MLP neurons of a small language model. Each row is named by its layer, matrix (gate and up: input weights) and neuron, and shows model dimensions 16-143. Each number is 50 + 15 x the weight over its row's rms, rounded and kept within 0 to 99. A neuron's up and down rows have the sign that makes its largest values positive.
After each neuron's rows, "fires in" lists the words (lower case) most often at its 100 highest values on Wikipedia text that the model never trained on.

L5.gate224:58 36 47 62 73 37 57 47 62 70 48 57 62 70 38 63 63 28 88 52 52 54 23 58 61 88 16 70 62 60 59 63 52 62 62 34 64 38 28 58 54 71 43 52 55 54 50 33 49 60 49 70 52 61 51 70 49 55 71 41 45 80 55 58 42 48 64 60 71 09 67 19 42 47 44 67 49 77 16 41 71 30 21 62 41 29 19 51 55 61 36 58 65 52 31 54 37 83 49 49 70 58 61 34 79 63 57 62 45 36 47 54 54 56 55 48 55 49 37 56 36 72 34 40 57 66 52 42
L5.up224:65 31 39 48 29 52 49 31 70 33 64 53 50 40 56 65 43 48 45 53 53 30 37 20 70 56 44 50 40 58 70 65 68 68 36 51 59 55 40 43 61 62 58 30 68 58 41 46 46 46 51 75 31 61 01 72 43 60 69 52 37 45 63 49 63 38 48 69 58 63 85 61 54 30 37 58 65 70 57 34 55 54 48 47 57 49 23 38 67 46 50 47 19 51 52 40 23 62 72 62 69 49 42 12 67 58 48 35 41 33 45 40 21 56 09 29 51 46 22 50 21 54 31 29 55 55 45 44
fires in: "to", "cells"

L11.gate871:41 35 29 48 63 54 46 50 52 28 67 28 63 32 63 23 27 66 37 35 31 40 33 54 40 38 33 49 40 24 48 51 45 64 52 53 09 51 42 60 63 30 40 52 69 39 44 42 34 37 57 69 29 20 52 68 22 44 44 57 62 55 21 42 25 11 26 61 25 63 79 54 41 37 37 43 52 58 47 56 70 37 49 54 56 27 43 57 46 51 47 51 37 29 57 52 44 45 71 30 39 21 53 51 73 64 61 67 43 59 41 60 51 42 46 39 67 62 28 26 69 38 40 53 55 35 43 26
L11.up871:49 42 47 52 45 57 47 58 21 35 56 57 69 52 38 37 07 45 34 57 49 37 54 59 37 72 34 40 58 34 57 26 65 56 60 68 42 60 47 45 55 38 41 28 38 60 95 33 62 30 41 51 61 29 67 40 49 72 36 42 45 47 80 91 49 58 49 52 25 37 38 45 57 24 38 43 56 66 51 81 69 44 67 59 41 55 52 47 67 43 50 43 41 65 34 45 51 49 46 37 34 60 51 69 26 52 36 64 55 43 51 56 57 70 32 40 48 36 38 46 60 11 51 38 00 24 63 50
fires in: "to", "and", "of", "from"

L8.gate499:59 53 54 37 54 72 72 31 30 45 40 14 57 57 52 74 76 48 67 40 57 62 38 37 50 67 60 59 48 60 61 67 46 65 36 67 44 48 52 42 45 32 38 56 57 89 52 18 40 47 59 66 49 45 55 63 23 49 29 38 87 52 38 59 27 54 60 48 60 35 63 50 32 49 63 65 58 36 34 61 42 52 60 37 53 69 39 29 58 61 47 37 87 52 59 67 52 70 54 54 51 69 74 36 44 42 42 39 32 38 26 49 58 49 21 72 55 44 51 38 75 24 55 54 35 60 52 48
L8.up499:43 29 47 65 37 59 71 79 59 66 53 65 35 48 55 61 50 36 46 47 39 75 53 44 65 38 47 59 47 55 44 53 59 35 47 40 76 42 43 40 52 55 70 84 37 48 52 47 48 42 58 35 44 49 36 49 75 58 44 54 47 61 70 34 42 50 49 67 43 52 54 17 71 48 38 54 57 39 46 37 57 75 77 31 60 32 61 57 39 89 09 32 29 80 54 46 21 71 56 29 30 36 64 45 60 43 35 59 52 44 32 04 69 66 36 50 58 56 45 46 50 40 56 29 31 57 60 50
fires in: "as"

L2.gate56:49 74 54 47 71 85 47 33 63 40 40 55 54 64 35 58 76 27 48 71 35 56 29 37 31 66 51 44 69 57 41 37 74 58 75 58 62 70 55 24 62 53 52 44 57 62 64 52 48 26 68 44 70 95 31 65 38 54 47 48 37 16 46 59 44 47 46 50 48 55 38 44 74 28 41 53 78 66 71 39 72 42 31 47 46 78 39 61 57 64 40 57 49 69 60 69 40 36 46 25 65 39 32 58 40 31 50 56 47 44 78 77 58 78 65 48 57 56 76 50 55 48 37 55 53 36 36 78
L2.up56:31 65 44 75 66 51 55 48 49 35 61 36 72 46 47 56 38 71 70 30 51 55 81 38 37 53 61 51 61 42 60 70 57 41 75 49 47 93 40 31 49 43 54 72 48 54 25 54 55 44 61 84 21 54 32 39 26 45 55 62 21 67 53 53 63 47 49 72 61 57 42 48 40 73 53 81 66 54 60 47 65 40 24 44 54 42 33 82 52 54 39 52 63 62 43 69 46 36 40 28 62 67 32 52 46 52 60 19 46 49 29 58 37 32 61 28 41 47 32 48 51 47 45 54 58 40 55 51
fires in: "and", "leaving", "broke", "tyke"

L12.gate14:33 38 63 36 33 66 32 48 41 48 45 41 64 67 37 46 50 69 04 40 55 64 54 71 39 68 40 77 78 49 56 63 51 32 30 47 66 24 39 20 55 49 48 22 59 48 64 35 48 75 48 65 39 46 53 34 74 78 68 50 44 44 21 48 37 54 35 41 35 55 99 62 50 39 51 16 52 34 37 52 34 66 71 35 36 34 57 48 54 33 41 33 65 42 54 38 45 65 72 48 14 52 21 46 65 57 48 52 47 55 47 61 44 63 53 52 33 54 58 41 36 39 60 37 72 51 44 51
L12.up14:42 56 59 69 46 40 59 78 59 63 24 33 48 41 68 70 69 50 61 51 47 50 73 81 79 60 52 38 80 73 58 60 26 71 77 71 51 26 49 43 54 48 61 67 71 17 78 53 47 38 60 55 62 82 67 38 56 59 54 56 79 33 44 68 53 35 57 57 78 55 67 69 31 61 77 41 55 56 77 49 41 58 46 51 48 46 68 55 61 52 72 46 53 72 45 39 56 64 50 55 45 62 41 51 73 49 40 62 61 41 73 52 45 72 49 51 70 37 73 40 92 57 52 82 28 40 41 48
fires in: "it", "he", "and", "that"

L11.gate935:55 36 26 48 81 67 70 68 51 40 62 44 48 40 63 35 29 71 56 41 61 58 44 52 63 52 79 72 53 42 44 65 42 59 46 35 78 63 73 37 44 56 56 72 53 35 66 46 32 81 54 38 45 53 21 46 16 64 67 75 56 45 63 30 46 45 52 60 47 28 69 42 82 37 54 48 43 89 62 83 40 74 43 56 73 64 62 73 46 69 50 51 59 33 61 73 52 33 42 53 58 53 72 41 17 56 49 50 53 67 78 42 25 49 39 45 56 53 42 45 46 48 29 69 14 45 27 51
L11.up935:31 59 31 42 13 38 55 62 67 54 50 19 56 62 51 62 78 59 57 35 41 70 41 77 49 56 36 60 64 25 57 46 68 50 57 18 48 44 52 57 52 65 69 60 45 46 67 61 50 52 59 53 80 56 40 24 34 32 58 42 49 37 39 72 48 61 45 65 53 30 57 74 78 27 43 54 39 50 81 53 17 02 48 51 56 38 43 48 72 51 40 42 61 72 63 37 51 50 30 44 58 42 40 55 64 52 43 70 62 60 82 61 45 24 98 42 81 53 64 30 56 16 44 68 50 42 45 58
fires in: "to", "not", "and", "his", "s", "a"

L8.gate227:47 34 40 37 49 32 69 58 31 59 37 54 44 58 44 30 37 32 24 29 52 76 44 28 64 29 52 56 13 35 51 74 21 45 50 55 79 60 65 38 45 31 63 70 56 15 27 54 30 37 64 80 51 41 67 58 30 37 57 47 84 67 29 45 24 46 52 45 62 28 45 52 42 56 37 90 52 46 17 39 33 71 55 33 67 42 45 34 35 58 34 24 47 41 59 60 39 44 54 40 49 53 66 45 45 73 22 68 47 34 53 63 43 49 56 46 65 41 58 41 62 23 54 38 31 60 29 31
L8.up227:72 42 68 49 50 64 50 42 50 59 53 75 45 26 70 12 47 46 65 47 71 54 91 47 60 59 46 66 46 19 69 26 34 54 59 69 69 73 37 58 26 78 45 62 48 51 35 56 57 53 48 56 62 39 62 50 84 38 39 46 69 40 37 36 31 46 30 48 43 50 81 53 53 49 31 45 61 39 25 58 33 57 41 60 55 37 49 76 49 37 14 70 27 72 56 31 47 66 44 57 35 38 34 43 62 71 50 68 41 25 74 43 51 56 73 69 23 56 52 76 46 41 50 42 35 70 63 49
fires in: "of", "by", "president", "members", "manager"

L3.gate612:57 65 58 18 50 43 64 26 68 46 49 48 36 47 54 68 50 47 60 70 64 45 60 52 77 29 35 56 60 48 51 35 32 19 52 82 28 51 53 56 30 41 44 30 34 54 58 67 81 43 42 72 59 49 34 78 46 37 37 57 64 72 64 63 32 58 55 78 22 54 52 31 16 69 64 57 25 37 47 53 51 80 32 39 54 38 56 46 47 65 53 39 58 49 47 60 69 38 69 66 53 56 49 54 44 67 56 41 33 77 54 42 38 46 38 42 46 38 39 50 48 63 51 82 03 73 15 58
L3.up612:37 30 63 55 51 46 49 50 45 47 47 23 46 31 59 74 48 55 35 32 51 64 55 87 57 60 80 52 45 59 36 26 41 58 72 37 51 55 50 16 62 24 61 44 42 30 64 48 57 48 83 50 40 66 53 52 70 32 45 73 60 68 34 57 30 49 64 50 35 38 64 32 47 56 52 51 40 59 37 58 56 65 27 56 60 24 68 73 88 60 55 63 61 57 39 35 74 47 64 39 43 58 70 65 63 51 39 21 64 48 69 56 49 77 55 75 61 63 52 17 27 40 52 51 17 53 38 58
fires in: "album", "song", "election", "elections", "household", "households"

L4.gate649:49 43 13 41 48 60 53 56 59 61 50 47 81 22 53 27 68 64 52 66 61 73 40 44 38 37 23 71 27 28 41 58 38 38 74 40 18 64 48 69 53 63 20 61 52 34 80 39 63 53 51 29 55 39 42 69 34 29 50 64 44 40 48 72 44 20 55 49 53 53 59 12 74 23 48 28 60 68 45 40 39 82 41 44 34 32 05 43 48 57 34 64 38 43 57 41 34 53 28 51 41 49 50 43 55 57 66 49 56 60 51 30 63 35 40 45 64 33 54 50 56 75 43 43 30 53 38 43
L4.up649:54 52 32 52 31 51 47 47 52 51 51 46 66 54 58 56 39 66 49 45 61 69 19 49 62 57 31 47 55 33 59 39 46 39 48 59 46 73 40 56 85 50 32 53 41 43 61 66 30 52 37 71 56 65 56 28 50 25 48 31 34 69 32 37 41 49 32 53 69 39 53 44 37 42 32 32 52 31 50 61 64 34 48 68 48 45 22 69 62 56 31 27 58 47 47 68 34 69 46 55 34 48 54 48 50 38 51 49 51 49 07 58 26 49 49 53 20 44 39 57 08 56 31 67 41 55 74 23
fires in: "to", "could", "saw"

L11.gate494:41 42 74 25 56 60 41 48 45 51 45 46 30 35 33 27 49 59 62 33 36 33 45 55 59 63 45 43 73 18 41 57 40 60 58 41 49 79 57 46 47 45 67 25 56 22 51 45 47 70 35 59 52 24 54 91 43 56 62 63 50 68 48 60 28 60 46 50 59 59 31 26 69 19 48 48 36 39 55 44 80 60 44 61 48 47 64 40 63 59 52 45 06 54 38 68 51 40 81 59 58 47 60 10 26 20 33 22 65 46 43 47 22 47 55 32 40 57 38 63 75 89 63 44 51 58 50 45
L11.up494:12 25 66 39 43 61 51 30 55 72 40 21 58 29 50 59 60 43 50 50 31 65 47 68 30 67 36 46 28 32 23 63 46 62 65 41 53 73 56 47 58 59 82 24 18 65 59 57 42 35 58 44 49 36 45 65 45 59 86 50 38 25 43 55 45 61 41 33 59 37 54 12 57 56 59 77 38 45 63 50 62 48 42 60 33 41 42 70 24 53 18 38 38 62 10 35 55 40 71 43 56 45 63 59 56 61 33 15 53 57 23 78 46 51 60 25 34 35 54 71 51 29 59 49 45 51 56 64
fires in: "her", "him", "had", "was", "other", "them"

L7.gate324:47 77 74 38 81 34 40 43 64 63 35 78 45 67 46 29 34 49 72 61 64 46 40 71 30 63 67 69 43 54 68 68 51 60 59 39 46 65 45 42 49 50 15 47 19 49 23 35 31 33 48 32 58 47 09 31 42 56 48 54 37 45 23 44 30 48 60 59 49 51 93 32 40 65 58 42 54 57 66 67 28 63 61 81 48 50 41 30 59 45 55 68 56 38 64 43 43 67 57 66 58 40 34 42 60 62 61 17 31 41 34 54 48 74 58 57 42 50 54 70 59 78 60 69 66 47 47 75
L7.up324:70 63 56 57 36 52 43 57 62 39 43 43 49 47 70 29 14 61 57 44 62 39 68 27 43 45 47 50 50 48 09 36 50 68 65 63 39 40 73 53 45 42 44 22 60 28 53 39 71 49 57 55 52 64 54 33 58 37 64 47 61 58 31 42 40 62 63 33 50 56 35 75 79 32 35 39 67 34 61 55 40 78 25 47 57 53 61 37 36 61 58 66 69 58 45 68 24 54 56 44 31 70 21 58 57 51 51 48 82 51 51 35 68 30 54 50 26 60 46 72 44 70 46 49 57 82 36 14
fires in: "while", "though", "also", "and", "although"

L3.gate852:69 61 61 60 57 63 55 43 52 60 52 15 38 56 44 40 43 62 30 42 50 65 53 38 33 49 29 17 48 16 41 42 53 88 40 70 69 52 48 61 56 35 37 41 33 41 88 69 47 73 68 46 20 35 37 42 51 76 61 46 39 26 53 45 38 58 60 29 50 38 53 45 43 77 39 53 34 35 55 30 49 53 44 77 41 60 47 72 55 30 38 30 53 49 48 66 44 59 40 69 47 24 56 26 54 89 78 49 37 57 41 63 82 15 60 55 44 79 44 53 49 73 42 32 35 45 36 58
L3.up852:53 66 34 44 44 45 51 50 57 43 58 68 59 42 19 52 43 36 46 57 68 21 25 50 49 51 42 46 35 49 54 42 43 68 71 77 80 22 65 90 48 53 60 31 54 39 63 44 62 52 59 74 36 60 73 51 40 57 47 72 72 30 69 47 43 47 52 62 65 55 45 58 57 35 58 58 53 63 44 61 55 79 53 60 41 56 37 35 31 47 77 55 69 56 21 45 77 40 65 58 64 46 61 46 55 32 58 58 62 63 45 40 42 24 40 46 57 59 69 13 37 45 49 65 06 73 55 73
fires in: "of", "for", "vertainen"

L3.gate121:50 21 48 78 53 61 88 65 64 60 40 52 61 51 59 60 37 47 44 79 28 43 45 55 70 50 38 46 75 56 48 49 63 54 57 27 37 70 60 35 58 76 54 54 75 42 64 41 54 32 38 91 31 66 45 24 28 56 40 47 55 51 46 53 45 54 45 58 57 16 64 51 63 45 44 49 52 47 43 69 35 61 34 58 68 62 37 35 22 70 37 35 74 42 42 43 25 62 28 73 31 33 59 62 75 33 21 73 42 66 41 59 54 56 76 27 57 47 57 60 53 55 57 67 42 34 38 58
L3.up121:64 26 50 14 50 31 41 48 61 61 65 62 70 44 57 48 57 65 57 46 37 55 56 36 75 33 30 34 90 63 65 63 50 65 35 62 51 66 42 59 44 73 70 56 75 67 38 56 50 56 44 50 46 51 64 52 46 37 50 47 76 72 40 22 40 33 29 40 21 43 53 49 64 66 57 65 70 37 60 47 49 80 53 66 61 34 31 47 28 34 41 54 37 25 49 59 27 68 18 77 42 69 61 40 56 51 49 60 28 08 52 57 35 58 28 50 57 68 14 31 48 32 54 69 56 52 48 68
fires in: "of", "manager", "former", "joining", "receive"

L8.gate311:62 63 14 54 56 39 70 38 61 35 47 51 54 66 45 23 61 61 35 36 60 49 54 62 61 59 54 40 73 37 46 22 31 44 26 39 72 72 43 50 78 18 62 27 61 36 62 47 53 72 42 74 50 45 39 45 41 52 69 44 56 51 59 45 66 36 46 52 46 48 62 24 61 29 40 37 68 74 68 35 34 49 64 57 40 55 29 25 57 56 62 46 43 25 52 92 70 33 23 46 47 58 30 47 73 73 45 68 33 54 46 25 55 67 73 49 54 62 45 43 66 60 47 28 62 53 71 53
L8.up311:69 61 65 39 53 37 44 27 44 37 50 43 56 37 53 47 27 52 47 56 67 20 48 59 42 78 56 46 43 27 24 24 29 53 48 53 63 73 60 68 87 48 38 57 61 34 70 49 30 52 39 33 73 41 34 53 51 32 41 36 55 43 73 48 52 47 68 82 45 47 72 60 58 36 53 48 60 43 47 33 58 62 48 83 35 37 17 58 55 63 40 43 45 50 59 27 74 53 52 47 63 47 62 58 51 56 36 46 34 47 54 04 45 46 47 57 30 29 36 51 35 68 51 33 39 58 68 68
fires in: "of", "to"

L11.gate479:43 25 42 66 40 65 73 74 56 19 40 73 70 55 52 25 20 41 58 48 25 62 56 56 57 77 45 37 85 71 58 54 70 75 80 51 33 40 57 37 59 67 57 44 48 43 61 65 61 19 62 49 50 48 47 48 74 39 48 53 25 64 42 57 58 35 53 50 50 50 50 39 58 50 38 56 73 36 58 61 58 45 59 68 42 44 43 52 47 38 93 26 46 39 52 44 75 48 57 28 65 50 72 51 32 43 58 30 60 40 43 60 47 60 65 74 65 41 75 52 41 67 38 69 56 29 46 63
L11.up479:51 50 19 26 56 21 38 78 47 33 32 44 64 51 37 48 51 59 27 52 51 72 56 53 45 22 36 40 48 46 39 49 37 63 85 40 47 49 26 58 48 43 55 31 40 40 52 63 55 51 32 42 57 58 46 77 42 40 63 57 44 59 68 71 37 24 61 37 38 50 61 33 66 45 73 50 32 41 76 39 60 82 57 52 58 68 83 40 64 37 36 65 44 37 57 60 60 23 09 45 33 59 37 41 60 50 26 39 60 73 24 35 44 55 43 65 72 45 52 44 43 62 63 61 64 53 60 61
fires in: "on"

L4.gate473:37 85 51 79 66 60 44 57 58 48 49 31 53 32 30 41 38 74 30 40 59 54 48 25 42 58 69 60 64 34 62 53 58 63 50 35 48 72 73 51 53 29 54 58 56 36 38 37 66 48 65 65 55 61 32 61 61 71 74 62 37 36 31 37 49 44 54 26 41 55 48 59 48 23 56 78 35 54 75 49 57 59 34 54 53 65 60 36 62 44 35 44 81 71 41 51 64 68 58 32 42 44 39 40 29 56 38 27 52 43 43 23 42 69 58 56 40 23 55 35 59 68 28 87 70 34 33 47
L4.up473:49 48 54 47 62 36 40 83 77 51 66 33 47 57 69 40 45 65 41 41 49 70 57 40 52 78 46 58 65 43 62 57 35 50 52 55 51 47 39 21 47 31 55 49 41 42 44 35 59 41 73 70 60 72 35 56 56 79 59 63 47 34 39 29 78 34 48 47 44 72 41 91 68 42 40 52 24 65 50 28 43 56 45 48 70 57 76 30 58 90 63 43 35 35 40 50 61 63 20 56 67 60 31 53 56 69 47 54 64 44 56 36 38 57 68 42 54 27 57 40 35 73 46 49 59 84 68 35
fires in: "and", "army"

L3.gate264:42 48 39 56 78 79 52 63 24 71 38 37 38 23 42 86 49 27 26 71 34 67 27 33 49 64 18 65 59 27 32 75 42 71 30 58 69 51 73 58 60 35 66 53 53 49 58 43 53 36 64 44 42 69 37 49 49 66 43 58 63 50 28 39 51 35 79 52 33 47 38 37 46 51 59 52 52 69 54 64 34 72 40 44 64 75 28 54 47 40 60 57 57 44 46 36 45 66 13 51 36 46 56 33 64 17 28 35 45 32 35 42 49 13 58 54 85 36 61 47 57 60 57 50 54 69 49 62
L3.up264:78 58 25 60 60 47 58 54 32 44 44 42 50 55 56 86 37 23 57 48 58 41 54 52 65 55 41 54 65 32 48 38 50 59 38 74 48 45 51 85 55 38 44 57 43 37 42 85 46 56 62 89 21 58 39 53 55 53 20 33 40 42 44 76 31 78 67 51 68 39 20 40 66 57 53 49 47 46 63 53 49 55 25 59 48 45 48 62 41 38 44 47 48 35 40 53 35 57 58 47 67 21 63 30 37 68 65 56 32 73 46 49 43 17 37 69 52 71 50 25 56 78 32 49 55 65 62 39
fires in: "of", "online", "for", "executive", "outstanding", "scientific"

L3.gate937:53 74 59 50 41 43 61 69 42 47 41 50 47 53 63 52 65 56 71 50 43 67 46 54 57 46 51 63 50 61 64 41 11 53 38 45 65 44 36 79 36 28 51 49 75 46 78 49 24 64 44 67 31 63 55 35 46 39 67 40 63 44 50 70 47 54 39 68 40 00 73 46 32 38 67 65 54 30 46 70 49 17 33 46 54 46 54 41 38 28 57 71 48 41 30 82 41 67 63 62 52 63 60 21 48 60 44 57 75 71 36 57 32 22 71 54 83 70 41 75 62 75 21 55 56 49 39 29
L3.up937:65 54 75 44 55 63 58 41 47 47 72 45 39 65 58 46 50 70 64 64 31 61 58 66 67 64 55 74 69 50 48 39 59 45 36 39 63 33 39 49 35 44 67 76 69 28 30 66 30 35 46 52 63 66 49 53 49 60 59 35 47 72 36 48 38 30 24 72 45 36 51 40 60 34 69 77 41 40 29 56 51 21 46 44 35 58 57 55 81 68 67 42 60 50 29 48 37 84 58 52 14 41 58 29 66 47 82 59 90 68 26 45 68 36 51 70 72 65 40 48 50 50 32 51 43 52 57 34
fires in: "that", "said", "whether", "jesus"

L8.gate909:76 11 53 39 50 55 66 73 42 62 51 53 27 89 71 61 54 48 27 55 42 77 41 48 30 31 55 14 62 77 60 73 29 46 65 53 42 31 57 54 43 41 48 28 21 67 21 33 48 34 56 59 54 41 47 63 41 59 42 54 53 35 29 34 68 30 65 35 41 68 40 36 85 68 55 29 48 30 51 37 65 43 66 61 55 38 54 34 48 41 55 61 55 31 29 32 72 41 57 34 33 47 56 49 54 51 71 66 28 53 18 40 52 26 60 60 58 48 72 43 53 73 56 54 50 60 38 59
L8.up909:34 54 54 54 48 38 50 64 49 56 60 11 40 76 49 41 52 43 64 26 59 39 41 47 43 43 56 21 61 43 60 34 36 70 36 30 22 48 31 54 41 57 52 62 57 43 70 35 56 37 49 56 43 60 56 36 37 54 49 34 23 59 35 55 64 55 56 51 75 46 65 51 49 18 23 49 00 54 60 41 74 48 22 55 43 40 77 34 35 32 57 69 52 41 37 56 49 40 25 42 34 38 58 48 54 47 53 45 42 64 27 11 35 59 58 56 49 42 60 39 77 76 44 58 40 60 39 34
fires in: "as", "on", "of"

L12.gate708:55 49 55 75 56 51 50 31 50 43 46 22 31 52 61 24 62 49 32 63 48 56 46 48 83 67 58 19 55 20 58 50 46 53 45 65 55 22 69 40 60 39 30 42 68 47 49 69 47 45 62 57 62 70 68 26 35 22 20 38 29 72 61 13 67 34 39 48 55 29 38 54 47 66 33 51 36 31 38 52 71 47 54 35 59 47 56 26 48 52 46 55 32 49 35 27 76 53 48 17 35 48 20 71 45 50 92 40 40 58 64 38 25 55 64 59 54 45 52 66 17 47 37 72 36 45 23 52
L12.up708:41 76 36 56 59 68 62 63 59 49 37 56 51 57 71 48 56 39 50 45 33 84 73 49 58 44 44 60 46 77 72 56 30 62 69 68 45 39 52 47 77 72 51 74 52 67 33 54 86 42 74 55 66 32 42 36 61 39 62 32 61 44 56 52 61 45 41 33 58 29 36 60 58 71 51 24 39 46 70 54 54 73 46 29 59 47 84 48 44 12 35 44 27 35 23 42 65 29 36 53 52 34 44 54 50 63 59 48 47 48 19 46 54 60 55 32 64 72 25 61 60 33 63 53 50 36 48 73
fires in: "on", "online"

L2.gate780:53 69 59 55 41 47 81 51 36 64 59 48 36 44 24 74 45 21 61 28 72 32 55 57 48 57 69 62 58 36 64 65 15 33 49 85 48 34 56 25 43 72 81 26 32 43 64 45 52 55 32 42 64 48 69 36 59 28 33 40 54 61 38 33 66 59 37 32 34 53 59 79 41 62 35 50 43 32 43 19 34 42 78 46 43 28 54 43 58 43 58 28 57 34 59 27 54 56 79 61 46 51 74 49 53 48 20 23 44 43 25 55 75 48 44 42 23 38 53 21 63 49 34 62 32 45 41 41
L2.up780:51 42 54 55 58 60 41 45 40 40 27 35 27 45 41 50 18 52 52 52 24 49 43 45 55 18 49 89 38 30 60 69 45 64 68 74 56 72 33 37 52 56 46 35 41 42 65 53 72 51 41 51 54 45 55 21 61 48 63 42 30 62 56 62 31 62 41 41 51 38 31 36 29 74 54 62 30 66 59 25 84 54 35 83 54 15 58 66 55 56 39 51 32 31 68 46 40 26 65 52 39 56 59 61 44 35 10 31 49 46 42 55 62 52 71 48 20 11 41 28 46 66 49 38 63 65 50 41
fires in: "election", "elected", "warped", "elections", "votes", "census"

L2.gate706:59 65 50 49 46 32 49 26 57 29 51 39 66 53 28 32 39 57 53 53 31 58 43 57 51 48 59 36 54 34 63 40 53 20 38 37 35 54 39 49 61 63 43 24 69 18 52 51 55 27 77 60 29 73 57 61 28 59 41 46 41 50 32 47 50 55 34 41 59 34 28 45 61 49 53 36 32 42 57 49 41 38 39 26 43 42 77 56 38 35 29 53 39 62 35 63 63 55 70 75 18 55 48 39 49 65 46 32 41 78 11 30 44 51 32 92 44 54 32 43 55 44 18 39 59 30 25 53
L2.up706:64 49 80 74 43 47 08 43 47 25 59 36 34 63 55 40 40 65 69 59 39 52 58 68 42 53 66 82 59 30 38 52 47 28 57 45 82 64 35 52 68 36 51 41 73 39 54 44 48 90 56 81 59 47 67 53 36 43 37 62 62 50 40 28 43 40 74 57 67 46 43 55 48 51 60 26 61 36 60 26 23 27 48 42 49 33 46 44 43 63 48 49 58 41 28 59 61 65 51 54 36 39 60 62 40 67 50 47 67 80 58 30 56 32 44 96 64 58 22 26 30 25 30 35 76 63 55 63
fires in: "who", "that", "whether"

L11.gate327:46 29 48 53 45 48 65 40 38 35 40 53 43 16 62 29 61 49 82 46 60 35 54 82 34 61 38 37 50 50 64 22 65 56 42 70 31 52 70 52 34 64 42 75 50 34 45 65 47 31 37 69 66 36 39 58 18 60 42 30 42 28 45 56 68 61 50 60 29 41 65 11 67 33 29 38 68 43 61 54 47 64 50 77 61 69 39 60 40 81 51 28 53 39 36 35 53 40 56 42 46 37 41 56 58 21 32 30 43 65 53 27 36 76 15 47 29 48 55 40 72 36 41 40 55 35 53 52
L11.up327:60 20 47 37 50 54 28 33 67 35 51 44 48 32 57 58 44 47 42 62 34 58 47 66 44 31 32 27 49 74 47 43 52 90 68 72 47 52 59 56 39 52 49 29 38 36 63 24 22 34 65 55 46 53 69 54 60 85 39 51 76 38 68 49 27 40 58 58 28 31 23 51 52 37 38 58 60 18 53 29 57 42 59 35 43 48 63 46 40 15 42 55 47 19 35 26 46 65 54 36 22 46 37 66 47 49 59 47 81 66 45 58 61 35 47 59 76 49 37 66 45 36 43 43 40 69 23 66
fires in: "it", "them", "him", "themselves"

L5.gate579:59 46 56 47 51 56 52 57 27 49 75 59 53 46 46 65 62 52 52 56 30 75 70 38 49 68 47 44 70 62 63 30 70 68 41 43 49 84 56 53 62 42 61 59 15 38 36 79 60 55 71 61 69 73 58 36 54 18 62 79 56 22 51 76 19 23 54 50 61 24 54 46 49 50 68 43 69 59 58 49 39 61 46 37 61 57 16 69 51 39 66 63 45 55 19 65 53 43 34 67 49 53 61 32 52 65 60 55 50 15 41 53 55 46 53 26 44 44 59 54 59 40 41 63 77 37 62 59
L5.up579:47 47 51 71 57 65 49 35 44 79 49 49 45 48 71 16 44 64 63 26 67 47 75 72 50 39 60 56 32 34 49 51 69 35 50 28 53 70 57 62 28 55 37 30 52 44 47 48 46 52 45 86 61 30 51 62 46 54 28 39 50 38 39 57 28 36 43 41 60 28 52 78 77 63 51 41 51 41 48 52 70 76 30 19 62 37 55 59 66 41 41 43 37 58 38 25 41 39 77 53 47 60 33 44 43 80 51 61 57 64 54 68 41 66 70 57 68 64 65 75 51 60 47 54 66 46 72 72
fires in: "in", "by", "to", "team", "camp", "of"

L2.gate860:50 60 40 57 48 74 65 46 56 39 55 61 64 31 62 49 43 46 59 37 61 42 41 47 37 38 30 32 67 54 67 58 53 33 35 43 38 51 65 52 62 68 35 67 38 53 76 75 57 84 54 48 44 13 69 69 63 53 53 31 60 64 29 22 59 69 54 44 39 26 16 58 46 54 28 18 38 78 52 24 43 45 45 42 47 87 46 42 57 28 70 61 56 54 58 61 32 62 59 61 36 78 47 37 58 54 31 39 18 36 42 42 61 38 30 41 57 81 47 42 43 27 54 59 50 56 62 41
L2.up860:46 51 24 43 54 49 71 31 39 58 29 50 70 29 63 55 54 50 68 46 21 33 39 53 50 83 19 17 69 60 63 38 73 30 50 55 66 58 78 54 57 61 45 45 30 35 59 48 68 72 42 59 40 32 67 65 46 36 39 13 28 30 74 34 58 61 65 62 30 48 24 55 66 67 23 70 47 60 54 46 36 35 37 28 51 49 43 62 38 33 34 53 60 61 42 50 35 26 63 46 59 55 64 77 72 39 36 64 41 64 54 49 47 78 66 79 47 47 43 59 78 68 55 72 41 60 67 47
fires in: "line", "4", "branch", "wine", "mine", "code"